Part of a small language model's weights.
Size: 13 layers, width 512, 8 heads of 64, vocabulary 32062, 73.9M parameters.
MLP neurons of a small language model. Each row is named by its layer, matrix (up: input weights) and neuron, and shows model dimensions 405-468. Each number is 50 + 12 x the weight over its row's rms, rounded and kept within 0 to 99.
A block is one neuron, or neurons of one layer that tend to fire together. After each block is what it responds to, as a language model described it from the Wikipedia text at the highest values.

L5.up1022:39 64 47 64 59 40 58 49 30 56 59 56 58 69 36 37 53 58 35 35 48 32 48 54 39 35 66 48 44 15 53 41 40 55 41 51 46 53 56 74 66 34 66 55 52 29 40 64 35 33 48 50 47 35 40 47 37 63 39 56 41 40 47 57
L5.up1189:57 65 47 39 40 50 36 46 54 61 48 36 49 52 42 44 80 40 32 51 72 43 50 55 33 28 47 27 58 64 39 53 49 64 35 32 54 68 42 52 67 31 56 56 53 36 35 58 44 30 34 40 57 53 57 67 44 37 60 51 62 40 41 59
L5.up1446:71 48 47 58 56 67 64 39 22 52 57 31 62 43 55 43 37 37 50 54 45 42 57 48 46 35 40 52 63 29 64 39 38 59 54 72 45 52 43 48 79 32 39 64 57 49 60 77 53 64 67 57 60 35 39 52 49 49 45 35 44 65 28 64
L5.up1981:41 51 59 60 40 56 65 32 46 54 49 37 44 57 45 25 49 36 66 38 47 60 60 68 47 45 59 29 39 38 57 36 38 55 46 51 38 45 70 46 66 36 52 51 50 62 45 46 25 50 62 52 44 40 42 46 31 43 55 61 33 52 59 46
Description: Second word-pieces inside foreign proper names, mostly South Asian, Arabic, Hebrew or Vietnamese (M-h-atre, N-and-amuri, N-as-r), plus the space before a year in dates (September 17, 1986).

L4.up1877:39 31 50 61 58 33 64 33 36 61 33 56 43 68 56 08 60 59 53 62 44 54 49 33 32 43 52 38 77 59 67 51 56 63 63 51 58 56 60 23 60 38 40 40 28 32 38 58 36 51 57 55 58 41 60 44 57 62 67 50 55 46 51 41
Description: The space token just before a four-digit year, as in "in 1867", "31 August 1992", "until 1918", plus line breaks after Wikipedia one-line article descriptions.

L4.up437:55 31 68 72 44 41 44 35 46 61 50 53 46 45 66 40 39 48 37 64 51 55 77 50 55 45 60 72 51 56 72 50 27 57 54 50 50 47 69 56 55 56 67 58 30 57 49 44 39 48 60 69 52 78 41 65 32 44 50 38 58 45 70 46
Description: Second or middle word pieces of a name or heading word, mostly at the start of a table cell, list item or section title (K-isp-est, D-arn-ell, D-amp-ing), plus "Years" in titles like Golden Years.

L10.up4:52 56 53 55 50 61 50 49 32 60 54 40 41 58 56 50 82 41 67 41 58 55 28 59 58 34 58 49 52 41 45 55 44 43 36 44 60 33 48 58 42 77 56 43 35 44 33 61 55 66 52 43 49 57 39 42 40 76 52 36 39 58 63 61
L10.up6:43 46 31 29 45 52 45 54 32 60 52 47 27 43 53 39 31 60 47 66 33 20 49 29 55 30 56 50 40 47 43 43 49 53 56 50 81 50 44 82 44 65 67 34 39 36 51 52 71 48 38 49 58 51 48 48 51 50 54 42 37 65 67 59
L10.up38:67 71 49 46 56 41 52 66 50 56 50 69 42 53 45 24 54 48 63 58 45 39 47 59 58 52 54 46 47 43 48 47 69 19 43 54 55 42 61 55 56 50 65 50 52 69 69 61 66 43 60 56 49 62 34 39 51 36 71 62 36 68 48 42
L10.up77:53 45 39 38 42 47 39 32 59 45 55 55 55 70 44 39 47 57 36 41 44 39 41 51 30 54 52 28 64 58 56 53 53 29 41 62 42 63 58 52 54 43 49 46 53 44 61 44 63 39 75 57 57 72 41 32 63 45 47 66 19 40 66 52
L10.up297:56 60 57 38 48 53 39 42 79 38 34 21 50 63 57 47 48 53 54 55 41 22 61 61 58 41 67 35 53 47 52 57 55 34 40 37 65 59 55 31 53 46 43 62 36 44 35 60 68 57 56 61 36 54 39 36 49 40 32 49 52 57 44 54
L10.up505:48 51 35 36 46 36 52 48 31 43 55 61 41 58 63 54 36 45 39 73 54 65 36 30 64 35 68 61 49 38 53 59 52 47 60 58 48 79 58 55 41 44 63 40 46 54 52 44 61 59 64 57 55 52 25 56 33 53 66 37 37 50 30 66
L10.up549:60 37 64 65 45 18 61 51 54 46 62 49 26 42 59 41 48 62 72 54 39 62 45 49 42 36 36 52 59 30 40 35 49 61 62 64 50 63 59 30 73 27 64 45 39 50 49 42 51 45 40 62 67 49 54 48 66 40 48 65 55 52 58 52
L10.up615:45 68 40 42 65 37 29 64 53 65 56 64 57 80 60 45 38 42 47 57 33 55 43 44 58 50 29 34 50 61 64 46 42 65 36 58 73 46 61 52 61 60 57 72 49 40 57 36 42 42 51 47 31 57 45 54 36 44 37 34 67 66 67 54
L10.up720:36 20 56 25 59 45 68 59 35 54 43 59 31 58 73 76 78 43 59 62 44 56 54 44 63 43 44 41 28 61 54 39 35 65 45 70 54 43 53 56 43 50 64 43 51 46 68 45 57 37 50 55 47 48 75 47 55 40 36 46 58 55 65 45
L10.up859:66 39 42 46 54 63 41 38 24 63 62 48 54 50 52 50 47 80 59 58 54 57 52 67 29 59 55 64 58 42 50 49 42 33 38 63 65 49 47 31 56 67 43 33 67 55 53 54 64 44 26 52 55 53 41 17 53 79 48 57 58 55 55 43
L10.up1211:50 46 47 47 32 47 55 37 46 54 56 45 50 50 40 55 50 65 70 54 35 60 61 45 63 44 52 30 53 37 53 34 29 51 66 37 59 55 63 36 76 34 68 26 50 47 49 49 70 51 69 62 44 42 41 39 58 56 64 45 40 49 64 60
L10.up1532:53 59 44 41 56 54 59 36 37 57 34 52 39 46 58 28 32 57 54 50 51 45 38 66 66 47 42 64 33 61 53 47 38 55 44 26 70 37 52 66 43 52 46 37 78 54 57 49 56 44 52 39 56 36 59 38 61 49 28 47 34 50 57 44
L10.up1552:47 30 67 47 57 57 66 60 54 53 64 40 48 80 63 42 56 54 57 51 45 56 48 59 35 71 63 40 60 37 39 59 47 44 54 54 62 63 42 34 67 66 52 45 33 57 45 56 48 49 48 63 47 55 43 31 43 43 57 61 44 44 59 54
L10.up1638:45 49 59 46 73 59 49 19 56 43 38 52 31 37 46 40 55 41 49 53 34 47 49 31 57 59 48 57 45 35 48 46 63 28 86 54 69 47 45 26 59 45 63 56 42 69 64 32 41 26 37 67 42 62 43 41 31 54 61 61 39 47 54 42
L10.up1737:45 43 47 54 46 49 74 44 51 61 36 39 43 62 33 50 50 53 59 46 48 46 35 73 48 36 62 45 56 27 71 54 44 54 46 62 44 64 75 43 51 37 44 56 56 32 46 69 45 59 64 66 51 48 39 43 70 45 45 49 28 41 49 45
L10.up1980:48 48 67 49 47 28 74 52 42 52 35 61 22 64 41 34 55 65 49 50 39 15 46 75 51 47 55 45 50 44 70 65 52 38 60 50 59 46 66 43 37 63 52 50 44 43 63 45 54 51 27 56 67 43 29 47 66 52 44 36 27 65 55 60
Description: Infinitive to, modals and negation (would, can, not), or adverbs placed right before a bare verb, as in is to collect; also digit chunks inside comma-separated numbers.

L4.up1084:34 50 40 65 54 47 38 53 53 43 23 50 30 43 46 43 34 61 46 37 47 43 67 49 62 51 45 42 50 69 45 34 42 26 49 40 32 52 51 50 67 47 72 42 33 54 46 65 36 34 37 49 32 54 53 63 51 43 32 36 58 62 45 56
Description: Periods, commas or colons right after a digit inside numbers or number lists, mostly in stats tables: decimals (6.3, 8.38%), thousands (2,564), dates (July 6, 2024), scores (4–6, 1–6).

L10.up151:54 58 48 48 47 54 36 57 73 37 29 43 46 67 51 41 23 56 37 52 49 65 30 47 50 50 62 73 57 38 83 62 55 34 57 59 62 60 27 51 48 60 54 17 38 38 53 45 65 29 45 70 42 48 41 38 36 61 66 30 54 55 63 54
L10.up525:54 42 51 46 56 47 57 40 37 28 15 26 77 60 55 43 64 47 60 55 68 58 52 48 48 46 84 39 83 38 62 34 40 54 53 61 45 69 55 45 59 63 48 44 21 32 40 66 63 59 57 90 38 52 39 54 27 77 43 50 63 50 53 48
L10.up572:40 48 50 45 69 44 58 39 40 42 53 33 43 60 40 59 59 44 61 39 25 37 52 58 46 68 64 80 58 36 65 58 51 46 57 62 44 43 54 42 52 49 45 37 39 53 43 45 44 23 53 58 65 44 68 50 34 53 47 31 41 22 46 57
L10.up578:33 64 43 70 54 73 40 47 46 44 63 48 67 55 70 41 67 64 41 77 57 74 41 57 56 67 45 65 31 40 42 48 53 53 52 69 35 44 28 57 39 45 51 38 60 43 59 64 42 31 49 65 69 21 45 50 60 50 57 57 51 45 35 37
L10.up625:46 78 54 67 67 51 35 47 69 44 27 39 54 44 43 68 62 26 47 36 32 53 35 57 62 43 59 59 45 49 63 48 62 51 58 32 62 30 39 35 71 44 52 44 65 51 54 59 42 42 67 47 34 56 65 43 45 53 59 64 68 76 47 49
L10.up883:55 60 59 61 56 39 33 43 68 32 36 31 48 76 46 60 65 65 52 60 24 54 44 68 81 53 68 61 29 48 53 70 57 58 71 63 51 52 63 62 53 41 46 64 34 54 62 62 46 37 47 66 56 54 60 52 51 51 50 35 54 47 48 61
L10.up980:54 58 48 43 65 44 34 49 30 37 53 62 49 65 45 38 49 46 41 47 35 54 37 55 46 42 47 61 61 47 69 40 48 49 75 63 79 39 31 60 46 55 56 47 25 40 46 64 39 47 45 41 69 25 48 42 38 69 49 20 53 54 27 57
L10.up1047:55 42 48 62 66 79 37 48 66 66 43 23 66 54 65 61 51 53 50 50 36 39 38 58 51 65 56 46 50 36 81 34 63 39 55 44 58 45 59 64 45 68 72 38 60 63 48 60 47 41 61 42 41 19 40 46 29 66 64 41 44 42 61 58
L10.up1063:38 45 57 47 55 42 58 58 46 27 47 42 51 57 52 49 61 57 44 29 50 56 42 55 51 57 57 81 72 42 69 54 30 40 60 57 46 50 34 62 47 45 55 41 57 47 56 79 52 28 47 75 66 35 46 41 45 48 50 54 47 46 40 29
L10.up1100:54 55 55 72 34 49 50 37 54 25 43 56 55 64 72 51 62 55 37 62 68 47 25 51 46 54 79 46 61 46 54 41 33 32 50 47 57 67 42 64 37 53 61 58 60 30 57 64 54 32 46 69 49 46 42 56 35 45 53 41 52 54 45 52
L10.up1237:28 52 59 53 43 40 43 47 50 60 50 46 51 49 57 55 61 53 64 52 41 65 23 62 48 58 58 77 36 52 45 46 39 47 46 50 60 83 26 36 48 51 42 37 29 37 58 40 72 33 40 54 48 29 44 30 39 58 65 37 53 65 36 42
L10.up1313:57 56 53 50 58 32 58 57 54 18 48 47 46 60 60 58 49 58 63 30 51 63 45 51 59 53 54 65 59 68 59 47 41 48 39 57 61 56 65 54 54 51 52 33 48 52 54 69 50 39 40 78 67 37 30 38 55 55 55 43 40 59 47 39
L10.up1456:65 59 47 48 42 61 58 59 44 23 42 36 37 56 59 60 56 41 44 40 44 68 46 42 70 52 57 38 82 41 65 50 20 42 50 63 50 57 48 41 67 57 51 32 31 66 38 58 48 22 61 49 53 56 34 55 34 40 75 40 65 60 57 59
L10.up1533:47 31 52 42 58 56 71 35 45 72 43 27 49 59 50 70 42 49 53 52 51 46 54 64 47 47 52 44 59 41 74 31 30 45 53 86 59 62 66 61 58 51 52 47 33 57 27 54 47 42 56 50 68 36 54 69 57 37 77 20 53 58 48 40
L10.up1894:48 33 62 40 45 50 44 74 60 42 39 45 50 64 45 55 83 57 41 42 52 65 44 50 67 41 63 78 60 54 72 48 46 54 27 60 37 62 37 51 69 57 47 43 52 35 48 60 55 50 74 95 54 35 52 47 54 64 55 49 63 46 28 57
L10.up1931:71 51 54 61 62 66 69 55 47 28 65 34 31 61 46 61 45 54 40 42 35 67 58 39 37 40 63 79 54 45 67 42 46 50 53 57 52 53 31 53 57 80 42 58 27 46 22 54 48 45 47 75 47 30 24 58 60 44 66 42 63 70 36 32
Description: Early and middle word pieces of uncommon multi-token proper names, song titles or places already mentioned earlier, e.g. Shar(man), Roth(rock), Mus(cles), plus some digits in tables.

L4.up1048:61 33 42 56 41 48 44 65 48 40 50 49 39 42 57 66 60 46 67 31 54 36 49 40 29 67 70 54 46 54 57 56 33 52 49 36 49 46 58 47 53 35 46 61 60 48 31 57 33 44 68 61 47 61 45 54 34 42 37 62 40 36 35 62
Description: Pieces inside people's names in lists and credits, especially the period after a middle initial (Edgar W., Roger W., Thomas A.) and first-name or surname fragments (Rufus, Clar-, Threl-fall).

L10.up62:55 38 37 68 51 35 56 76 56 45 52 47 40 43 32 64 36 59 76 63 64 68 50 46 69 47 54 68 59 45 52 72 49 32 57 65 66 43 43 50 46 44 50 58 42 36 51 34 41 43 31 56 35 75 41 41 53 62 71 59 55 45 47 59
L10.up498:44 54 52 67 58 30 47 73 62 39 45 59 44 53 50 50 49 50 77 59 36 52 56 26 59 37 37 61 54 50 77 60 32 49 64 74 38 50 54 50 37 62 76 66 50 45 48 74 46 43 27 60 42 47 33 53 43 43 72 61 30 33 47 58
L10.up508:37 51 28 62 42 35 44 74 53 46 52 33 42 65 52 29 51 53 61 60 62 55 67 40 60 52 35 57 44 47 74 71 37 31 35 59 72 43 36 57 10 53 71 63 50 53 48 51 50 42 72 73 56 59 43 55 63 41 49 57 52 65 39 46
L10.up596:51 59 62 63 47 45 62 34 56 46 55 20 66 69 39 19 39 56 48 46 39 66 65 30 59 31 31 53 66 42 58 61 60 58 62 49 56 29 42 67 49 48 54 57 56 61 48 62 53 40 41 45 34 50 40 69 43 39 40 58 40 62 58 68
L10.up627:51 46 47 40 57 45 68 40 52 24 35 49 43 45 46 45 49 36 74 60 41 61 50 54 67 49 46 61 58 53 61 53 58 47 66 45 74 48 52 51 35 64 75 59 45 69 39 52 28 44 44 65 51 44 23 39 39 62 41 45 53 50 56 50
L10.up959:59 68 46 63 63 64 67 48 63 22 40 30 40 47 63 45 33 68 70 47 52 84 42 63 38 46 47 58 58 48 67 43 36 44 68 52 40 68 54 28 62 52 36 56 42 59 34 50 41 45 55 50 48 25 28 36 50 38 55 61 27 57 59 44
L10.up981:37 43 52 58 45 53 41 40 59 66 56 55 52 59 37 25 38 45 43 53 66 45 60 63 47 55 56 50 66 54 79 77 48 33 73 65 43 47 28 53 26 53 55 54 54 33 42 69 42 42 52 54 66 45 19 56 57 66 22 47 54 38 54 39
L10.up1000:57 73 40 61 66 67 44 60 26 64 58 56 48 51 35 48 45 55 70 68 38 57 64 52 37 38 33 54 42 52 69 68 34 50 61 61 55 51 50 44 72 51 46 79 57 46 37 48 50 44 48 70 46 67 52 43 58 61 43 55 38 28 61 40
L10.up1163:40 59 56 61 55 55 43 50 41 23 31 41 40 68 49 43 28 64 58 56 48 49 48 52 52 39 53 56 57 58 52 78 57 14 66 41 67 54 45 60 32 57 56 45 36 35 59 73 40 62 40 46 53 57 32 58 38 40 28 53 26 53 54 52
L10.up1363:45 50 73 52 58 35 50 59 49 69 39 44 52 56 63 47 48 59 27 43 44 43 42 44 57 56 51 75 28 56 56 92 64 45 54 62 35 53 44 69 51 63 49 62 59 40 72 59 56 50 58 37 28 55 37 49 43 35 50 44 40 40 42 47
L10.up1538:57 62 60 52 55 60 26 59 38 38 33 61 38 64 45 63 37 60 44 45 45 36 55 55 37 47 72 52 52 49 38 54 49 36 61 29 43 74 34 42 41 71 75 57 51 35 60 77 44 63 55 36 38 41 27 53 31 43 48 55 36 34 58 52
L10.up1755:47 70 66 60 74 62 54 60 45 46 39 30 27 42 40 51 57 64 45 28 45 63 46 69 55 58 40 49 58 37 42 63 52 62 55 58 63 41 37 55 38 49 49 59 71 50 42 78 42 40 37 79 56 44 28 42 43 65 54 32 44 38 62 50
L10.up1813:55 44 52 51 44 54 21 48 54 50 58 56 34 47 48 36 43 53 64 42 51 53 21 48 55 49 45 55 55 55 53 70 52 32 46 56 67 42 35 66 51 55 83 54 41 48 43 56 42 59 63 69 57 63 22 49 53 58 31 42 51 57 63 67
L10.up1915:52 70 57 72 44 47 48 49 60 36 33 48 53 63 56 60 50 45 79 59 51 61 60 34 54 45 42 66 52 51 57 66 37 50 65 71 64 30 57 50 29 70 85 62 49 51 35 70 48 57 54 54 44 65 34 44 36 55 68 52 50 67 48 56
L10.up1918:31 46 52 71 50 62 61 55 57 25 31 59 54 54 45 32 47 42 70 54 72 74 69 41 41 50 57 57 22 45 51 61 16 37 82 49 40 67 70 62 31 51 41 54 54 33 55 41 57 50 53 65 44 43 33 51 58 41 29 68 46 73 65 50
L10.up1925:47 66 53 41 54 48 46 63 33 59 50 55 59 65 48 67 43 54 55 39 64 69 45 31 51 40 33 73 44 36 55 39 36 42 58 68 36 60 45 65 43 34 64 64 59 23 45 50 43 29 31 49 18 59 31 38 44 36 67 34 68 61 53 54
Description: Given names (or their final piece, or a middle-initial period) at the start of a full personal name in lists, tables and credits, such as James, Catherine, Nick.

L5.up252:60 69 44 66 53 59 52 51 40 66 52 36 53 65 51 30 38 70 45 68 49 56 31 66 66 35 83 45 56 51 62 43 13 68 62 47 44 28 55 49 48 66 54 65 49 35 34 52 60 47 52 55 55 61 57 70 39 71 70 22 58 49 25 44
L5.up1236:63 49 59 65 57 57 76 39 39 55 56 52 42 61 38 45 46 48 60 54 57 53 60 47 51 32 53 57 25 28 63 45 51 56 61 44 46 67 54 50 63 57 54 65 56 47 30 30 46 46 61 37 37 47 30 58 46 48 41 52 21 43 34 45
L5.up1592:53 65 54 46 69 42 58 51 36 60 50 38 50 44 48 62 45 63 51 41 56 63 52 43 40 79 56 41 57 43 65 36 56 63 35 59 62 40 59 71 61 43 48 71 45 66 40 56 41 40 43 49 46 54 66 58 26 76 49 52 57 57 50 45
L5.up1729:48 39 56 52 48 47 68 48 28 27 43 50 37 41 44 38 47 40 39 59 76 31 57 67 49 55 75 62 43 35 49 46 29 25 41 58 59 50 54 70 58 45 35 38 56 28 30 44 57 63 54 57 38 51 40 63 55 42 68 33 55 38 53 46
Description: Periods after middle or first initials and after "Dr" inside personal names, like William H., Daniel L., J., Dr.; weaker on proper-noun word pieces.

L5.up37:43 65 30 52 31 57 65 51 51 42 67 32 67 66 29 68 71 56 45 53 53 50 43 39 40 37 52 23 50 39 73 53 34 37 49 57 46 56 63 66 54 40 58 67 54 37 53 46 48 33 63 73 60 50 47 60 42 34 56 55 25 49 26 35
L5.up728:70 60 42 32 60 56 74 42 28 61 33 69 50 58 44 56 65 61 46 46 64 34 56 37 33 25 27 23 42 38 63 60 31 42 39 46 67 49 73 61 54 32 55 44 54 45 58 46 67 68 54 45 45 40 35 37 58 46 68 64 38 46 48 65
L5.up1716:60 50 32 47 45 54 51 22 47 67 31 57 47 70 65 37 67 61 45 81 61 33 48 54 59 42 46 32 42 36 63 51 36 49 28 62 43 46 57 48 45 31 55 52 32 58 69 40 37 38 56 52 50 51 55 37 42 39 47 56 56 45 34 47
L5.up1778:61 36 36 55 52 72 66 46 24 48 63 46 41 42 42 36 49 48 57 56 57 40 67 53 32 43 71 21 58 39 76 30 42 49 57 80 49 54 67 60 70 41 50 59 48 46 53 85 44 50 58 79 36 37 54 53 54 34 66 34 43 37 46 69
Description: Function words that close a fixed phrase, such as "how to", "what to", "all of", "much of", "used to"; also mid-word pieces of names (Dens, Geertz).

L10.up49:60 38 52 33 56 40 52 73 38 39 53 43 38 53 52 54 44 31 23 42 28 22 43 46 75 47 42 48 33 39 69 44 42 41 59 29 58 54 72 35 56 58 30 61 42 34 35 36 49 30 39 67 59 55 43 33 29 33 58 70 48 52 40 54
L10.up108:45 57 50 43 50 51 38 60 51 54 72 66 40 52 51 43 43 52 33 58 38 32 39 36 47 56 56 74 50 60 55 56 61 52 51 46 52 46 53 62 69 58 43 20 41 36 59 46 50 63 41 58 35 45 54 57 44 18 59 41 30 54 66 42
L10.up194:54 62 39 62 55 48 65 43 64 74 38 51 57 66 53 47 47 64 47 59 51 45 49 36 55 40 40 55 28 09 50 59 39 62 59 57 35 49 45 34 60 53 66 48 60 24 38 51 45 28 58 55 51 47 66 54 42 40 42 54 50 38 49 50
L10.up293:56 44 38 56 58 40 58 58 48 51 65 35 58 37 57 64 47 52 61 33 46 38 25 45 71 40 49 56 42 54 67 50 40 38 62 35 52 67 55 64 60 53 53 46 50 68 54 54 40 48 47 73 43 89 44 48 53 66 41 41 52 23 15 47
L10.up337:46 40 47 43 68 55 78 60 51 72 66 29 55 58 29 40 49 39 24 48 33 58 34 55 31 38 48 70 41 37 54 47 64 51 47 38 42 36 45 45 65 24 29 36 34 59 72 47 56 44 54 64 42 40 38 49 48 48 63 53 56 57 46 53
L10.up362:58 63 40 37 52 59 45 55 40 56 34 56 47 44 59 26 29 58 51 72 44 43 34 48 84 51 44 47 19 52 68 36 43 28 63 65 58 79 40 54 47 52 45 57 53 29 46 63 80 43 51 39 56 46 39 57 56 83 32 48 70 66 50 53
L10.up404:55 53 45 35 46 35 51 36 33 46 64 74 66 53 42 43 65 48 65 37 44 47 42 63 56 49 53 50 57 61 54 47 45 33 53 37 57 41 51 71 60 23 35 60 40 45 62 26 67 44 49 45 48 53 50 47 62 50 42 48 37 46 52 54
L10.up631:52 44 40 48 65 65 40 71 38 56 55 51 34 32 44 59 55 65 45 65 36 57 42 62 67 48 44 43 43 62 71 56 51 55 37 40 56 67 45 48 60 48 48 41 58 27 55 61 60 64 38 53 62 58 39 38 36 52 72 51 49 31 63 45
L10.up931:47 64 49 50 78 56 26 30 49 39 48 36 30 56 58 44 28 61 31 48 27 39 52 42 49 55 43 53 55 54 55 43 67 36 68 41 51 42 62 34 45 46 62 64 47 69 36 54 50 31 65 53 65 38 43 65 56 46 37 52 45 24 53 46
L10.up1003:73 38 45 59 66 55 42 35 43 41 66 40 55 62 34 54 55 73 74 32 56 62 31 49 55 53 51 57 26 31 52 53 44 50 57 48 52 30 40 64 57 49 55 60 60 53 53 54 51 58 61 77 67 38 46 60 52 57 52 53 59 46 53 45
L10.up1085:30 49 44 36 57 45 70 49 43 60 62 63 60 50 70 55 68 53 50 31 24 55 62 58 68 49 45 54 31 62 50 62 46 41 45 38 59 45 55 59 27 19 51 56 52 23 37 50 50 52 51 57 40 51 47 52 44 43 47 45 51 51 57 68
L10.up1098:55 44 42 49 40 54 52 52 50 55 60 62 44 49 79 48 53 59 34 47 40 53 44 54 57 54 54 53 56 33 55 46 54 50 47 48 33 44 55 42 46 28 46 84 23 65 34 38 46 49 33 38 39 53 34 49 59 37 47 34 53 49 46 58
L10.up1118:52 33 60 46 52 26 61 32 32 42 55 50 44 58 64 39 44 50 60 75 37 61 28 54 39 57 45 54 24 49 38 45 63 41 64 65 40 55 37 58 68 43 37 66 29 61 50 43 53 40 70 55 43 54 49 16 49 53 51 56 62 61 45 42
L10.up1309:64 75 68 43 56 45 61 56 41 64 57 55 45 66 58 43 52 60 64 67 46 40 16 35 45 49 62 62 34 39 60 44 33 56 63 47 64 62 40 45 60 39 82 38 36 59 26 24 63 36 40 41 35 73 57 46 49 48 39 50 38 40 65 47
L10.up1419:54 25 51 29 58 36 65 33 60 62 29 37 43 85 72 63 38 53 41 47 51 40 32 47 68 48 49 49 35 32 53 48 28 51 80 51 44 64 58 43 69 36 36 52 52 37 32 40 42 18 51 54 63 54 54 49 56 44 50 49 43 44 36 48
L10.up1444:63 51 58 32 50 16 67 27 36 37 29 44 42 48 75 37 45 59 49 54 49 27 28 46 66 49 45 43 29 60 58 46 49 46 56 51 42 63 55 38 74 48 56 54 52 52 54 34 50 42 52 66 58 41 57 43 42 61 65 43 48 37 28 40
Description: The space token right before a four-digit year, after a month, day-comma, in, since or a table bar, as in June 2024, in 1989.